config.toml
n_layer = 9
d_model = 512
n_head = 6
n_kv_head = 6
head_dim = 64
d_mlp = 2048
vocab_size = 50257
activation = "tanh_gelu"
norm = "layernorm"
norm_place = "pre"
norm_eps = 1e-05
positions = "learned"
qk_norm = false
attn_scale = 0.125
bias = "all"
tie_embeddings = true
parallel_block = false
init = "uniform"
init_std_qkv = 0.0232
init_std_o = 0.00632
init_std_up = 0.0232
init_std_down = 0.00274
optimizer = "muon_variant"
lr = 0.0117
lr_mult_o = 1.15
lr_mult_up = 1.23
lr_mult_down = 2.0
beta1 = 0.9
lr_head = 0.00531
grad_clip = 1.0
warmup_steps = 200
schedule = "cos"
final_lr_fraction = 0.0
batch_tokens = [65536, 131072, 196608]
seq_len = 2048
doc_mask = true
train_tokens = 1271000000
steps = 10729
dataset = "wikipedia_en"
MLP neurons of a small language model. Each row is named by its layer, matrix (down: output weights) and neuron, and shows model dimensions 64-255. Each number is 128 + 24 x the weight over its row's rms, rounded and kept within 0 to 255. Numbers have three digits each.
After each neuron's rows, "raises" lists the tokens whose logits its output raises most directly, leaving later layers aside.

L6.down197:083142113103064109128153129104104128080140156155094139170093118140104063144166127115122141070129145119092120125150140156125135133136128127098172125126144174127180122113145085145144118139087151110130137095152098140118092128094083154191155125124127130155115144136104108117157144106093153140115158133109078133165123126144136134110110119102135147108119126128078108106130135149137095124133095173093112187134139132134150154139136112166134105161126125132128140070111075092086153112114152123103139134157152133135175118138117143144112179152102117127139100173130110121127149113132163166
raises: " of", " whereas", " with", " while", " by"

L6.down1998:084142102114139088104155112135172100120142132147116127094106139146123077121112096141080168111103132123192095146112121162107085130131143179115155115131143118115131137089115127144125133123123137083137093155130188123127144152111140143150124081125137137193169101116125094121174151175140151144095099133125105104141120123120094126150122135142142143116138147089150124137093143091115148187145130165132122130117063137151118118144095166097110153123182135123135111152125144126136113140137150099112135144138107127126114113147139099115148107112136164094137107115089156131125102131138152139
raises: " Texas", " California", " Georgia", " England", " age"

L6.down1875:143116173113142169152136146089139130073154104103090181149122154095149094115154160129103144108100137149120137136103147159171100136107189143079138162117109095121127142132156110125089142186123127147146128124142127153070182105129134130128143129142131183138140139079071143100134119145057123105117112104187149127092138139113112141126160164126146122120120102114147105139143161169131140123117105140125093125183147169150095151135139134182134135145109156127122142155148139122115153134123134105093126103147156125155174154086121124103149118104118111106102122128092096127128102135118153099
raises: " reduce", "erve", " improve", " locate", " identify"

L6.down1033:098103079101148112143135134110201165123134130122159130135106085152081149101129143124107093129124098204145141117088111116146102150125094113102137108136140093178094101114074123151127141118114129092144150148165136174114113151166159147114111145162096122086122124135139168104126133136091134113122139082148111142120142127150120142072152125115132113132124172122145120115106118149105147109120137118101131139155134159121152133105122160115141121165096140081130131092122126141076109128123131159073145114141118169147130113127145110137110101140117101120105125111153091131126118139165163137
raises: " or", " and", " others", " other", " new"

L6.down1304:099129130119130103149131101166121110145122123109134161174111093093152119131137129125147151108089151119114117137168166155101129173166167102086139121122075118136140080144113112159145153160153172127116112130136118150153118134095126120116117129114142122128129156133136112151143165124156137145114095123111088089187078126136157129164128089120194100091133137128112148107167128139133130116109099095126117166144091096156158117134121115110200102137120122127127091128128100093147147109124144112133134112129084150153133173106121088104059130167118104124106074132085145159149115096140127139
raises: " of", " Of", "s", " within", "|---|---|"

L6.down1177:097183116096113186106142104154119173088131150145124190123122136127102146149132111130145128113121119127094134102103108133107140135144099162113162100121150126152182143124130139157156123111130152113171103137136126132127133096091143109104149073108082126091156160120146113116136062126156148122121148098136131096110115126138137171120131097170131115120163144122075151164175107152115102106116134131100088152126098125108167087103194112104132121120124133130102111176156101142073105102129165118135097167103120134126140163143124146115161130113117143134113118129145134103111141133139151137
raises: " engineer", " duties", " assistant", " overall", " keyboards"

L6.down395:122083104113124173123133154144098110125108087144118120114175105162104097152165137101092111093157137092129087173144104119137111131112130079107144149097101153117107104175129130136146141167154127144121111133104120082140104133074108166127100086136149135119126146120169147114160115107110111142094126160151134114115114099117133119124120165142133112112143139125115120185185073156177136115093131088157143108134154142114157104162101170191158119160133125121067124094170162140103124167128110113107112133171105137116153124130156143135107134133102120106140146161095101138115164116170116137
raises: " were", " are", " respectively", " themselves", " include"

L6.down577:111114158105149224127114126110114143108133145079146138154140138102119096110125200125169133088118140084120106128122132147137123158133187154000120133134112118116133163113147085117100140181138128138099116163144152150089130132122139144132122158115135195136143131121113135118088072149149125133145115134134142160116136119125109136106139163121144110121111132114157093144164123138096121074115124141136100126154124158161101150136134108197157109130096100149117155161145131123106138153164160128117104114147103120166138155107151121117117121126118139105096130161095109150123148107134106133
raises: " identify", " develop", " locate", " provide", " create"

L6.down77:133078144112128144166128136118139077141109154157100135093128170121112104134150161115103100086100163128130127146141128122145137130141159148106137137053076155147122127121125121171104149170131111130117111141113110158113136140123111146150098113152135117136123145147119105121146105100146103090134122129096087132099114142134114154107138140129155149112137137156164189134176117152176166128092132152135086166126149143114128147130125164134166123131127103104132146124145120143099135157166135089113122124169108115150154169115106116142108140124110155092100111142111152102090117129233114131
raises: " are", " were", " include", " have", " require"

L6.down196:160138154179166075156080122134137113148131100112160146101124085123134144150142150074129186113159118079124119094120113129134157134181144144119122130129146120148143090140085118093111135153144174142102142118130139124110128144077100119113122157145140128101138112172162111134123097099148087139101111086076123116147105130138173132129167156150124112112141109113119160143125128165130096100118173162159181146086147136160132106107109092114173114150152064117089108137122132163140129105124123133111134121083124104103149129095123156153091128086144152132147141139129129139126115131119081096
raises: " sources", " basis", " precurs", " source", " reason"

L6.down267:140126092162094162081133131143136179178111152166068149146094147132121122136126123112097147157153130149169100175133151102144117109157115127101140146124068119099110109135125108123143150136169151137143102117132155130117119143122112151146117113134121134145112101151147074100127138169153126150118127116106107098129134131141162119127109112146109122128152125137093124112107124147116156129145090132131146139097147140115130095132159112144091125133122140189130153118165129145087171110141113084186104160160163154125117169148105089130148116105125178158188105119128118139147067144140143091
raises: " any", " another", " a", " each", " specific"

L6.down1036:123145131146090155115095131123136128185086141146171091159114140085120144094144148145119102128116163089160135130163099155124089120127133082185128131099156158097115136090113104141115125141129103127129143104159167097137143150137154124096139122101123099116145101128144151130135122120160111096144113114100112148155126162100098105187142143126117102123135128130130106144126150153157144088128140114118133131098114065173125127134130131160160122090138089123141141103128125164133167124174120135124145144125126116201162147146142124185174151168140174130109125116128113152108123129150126124
raises: " been", " become", " come", " seen", " appeared"

L5.down1140:069129138075148154096074139162134121147137094108103142171159117111119138090122154125135109101122114102098156118090166139095119122195128111141139154104133136119128090074131095093152138159171139108115123140144148180131145177139106091123134104121138128160127152127101144130130111151153121112123142142131139109128152151153084123093084102138139131161142148166130131115152182110172170110129120088130149145138151110125166113136137130119146120087195129150142126143141146139135138115124128152123096157123097107139106111101111096123146127135114128128119109077141107119126108119171161137
raises: " part", " well", " such", " a", " an"

L5.down922:129174111137087134151152126116172131099158138107170121154180146148131102129088080163120151143123109151111140102107111180169107122122077125162128074133097131139134116086089084153110121124143125109152125110132169136123116118100127094133140120081143099147167098145114086138163099110108169090131171100127116129126133153138119145137111133156119146155134140117130160111135119139139148116171091154061095130125130174159146147122112139109147110122165140190099146138123149117097139104146124127114151131106153075100137182139128135106123114118155151164115090121129168074124126128179124124
raises: " himself", " guitar", " pianist", " captain", " bass"

L6.down22:131097104116110075131159150142117121092128142138090118212096091113122096105161079152141124128135139141114093145134164104122092126115124142147125157148160109157103152130121149110144127142115132116149148130059133121116153128169138142119178140139093149147149116063154138130142141156101110137124134127121168120146182131158145121129133131134109122137093148145138127179119155111139152123120145159145134133102153154147159118174085085169087083157113160148122126125108114095168138099143175129100125153129122107163101124164114134108131115139139104145110113159105120132132160121126113139
raises: " firm", " company", " seller", " agent", " manager"

L6.down1214:078142172125143077151165128135108139078134066126134066163096122135097107126181128144144128123104140165094087125125081127129124122163125146123128141139112136070083156148149136093143148103117122129167152120109101161111163146143120093129069134108133124117124112123119117125110136164118116116168063110145143129123142111098140139082136147097129131105122161114131117145159176080100127113144102120102132138105160138139121104112120102128108134120121097128144158111152121194118151144130141112148061149141146115155169109114100092133108131055138135117124152118141091119128132148127123145
raises: " name", " meaning", " language", " Latin", " title"

L6.down285:140117136087135177120098108078173162144137093124128102143110137088125130088148156115127095165093120149118105130144131120138121124147132131101112183129152147131138129122124141155114123125118107110105151160135167118142121136133168146082122160165108124141150126126130121098137095109102127133138132103148164101093147143129108134135145171141156147115111101153110098157150124155142164119089117153113097119105106108171133119127140162116130121142097161135132167107180100148129124086085158123124148120128144089135136111114172126153155135143126167169169115100176124115155110142117101108
raises: " it", " themselves", " something", " itself", " him"

L6.down1128:105132159090166099138135124120140151096166127119144128132149087167101109112156075130132108132126136083115126119149127127101169086163123124118148109095108117127148112136142150113176103108125149086109093133119109129147136115114131147130166118190176100120129157106178156154137125160126111184111131137158158125117146088114112093161126106163123070115109142120150131123105127177138156124118163091152143138146144161130118143161091110170118076154118169100114125137166111118082100122123147084149106131088124093124136178117115130164121134147145090141161138153089169106144109097163170160
raises: " of", " by", "ast", " enjoyed", " taken"

L6.down1264:130178127129113156096170089099181185121098128124140180103144150135118098129151149113120134111122172121094147149141089148156164130149127176113135115145131124125140093097102153132097142122120151132133104116116122148146116157125139102090140145136165157134150127115169129155107146160179155133147166148130105155152090140137113138147136157139112131141089138160141127132158138165100123108142156127097154121142109130084146136123173158130115107080159085108105168156164193136108147140120148093133133095129158135132114124172134132148146106103134104154130116085139135118122141131125156160
raises: " interim", " president", " head", " chairman", " executive"

L6.down1903:096153088094115143104104165086187148166132092132185122089104120139181119097112146107151132094132174110105162139100134087135145114137142118133124144084139144091098155105119138135097130148128153122134091119101169125153139125128119134155084110131124114127164138130100139075115111114150167119150148089142151143148091141122112140131128140134115141124121110130136127109124135143102127123122085130144138092146133154152109131107127128156113154115141149102083099137130112103121153149120140128123117142141127110131083120094132120168149139108147085126145146126142140115122104109194157121
raises: "shan", "chin", "fa", "agata", "lu"

L6.down1055:137116119128090126130135142141158139140122135109153137135137095119110064136146136107170124167135154122146146097129132135132121122149113139136173079078136118107130147101115126108107125140093105134095099100111126089122126144131132104098116135151094157132151155141155054122169075102131142116143134135110158135139114149132124068114122134120131134086109181118104097128125091149123099121120097120130113097153158122091144151156119121132152101097093113137124126097133121141102103138093135133160092160127136148135171098110123152136128115134106133112133137149103089119120079158142113154
raises: "|---|---|---|---|---|---|", "|---|---|---|---|", "|---|---|---|", "|---|---|---|---|---|", "|"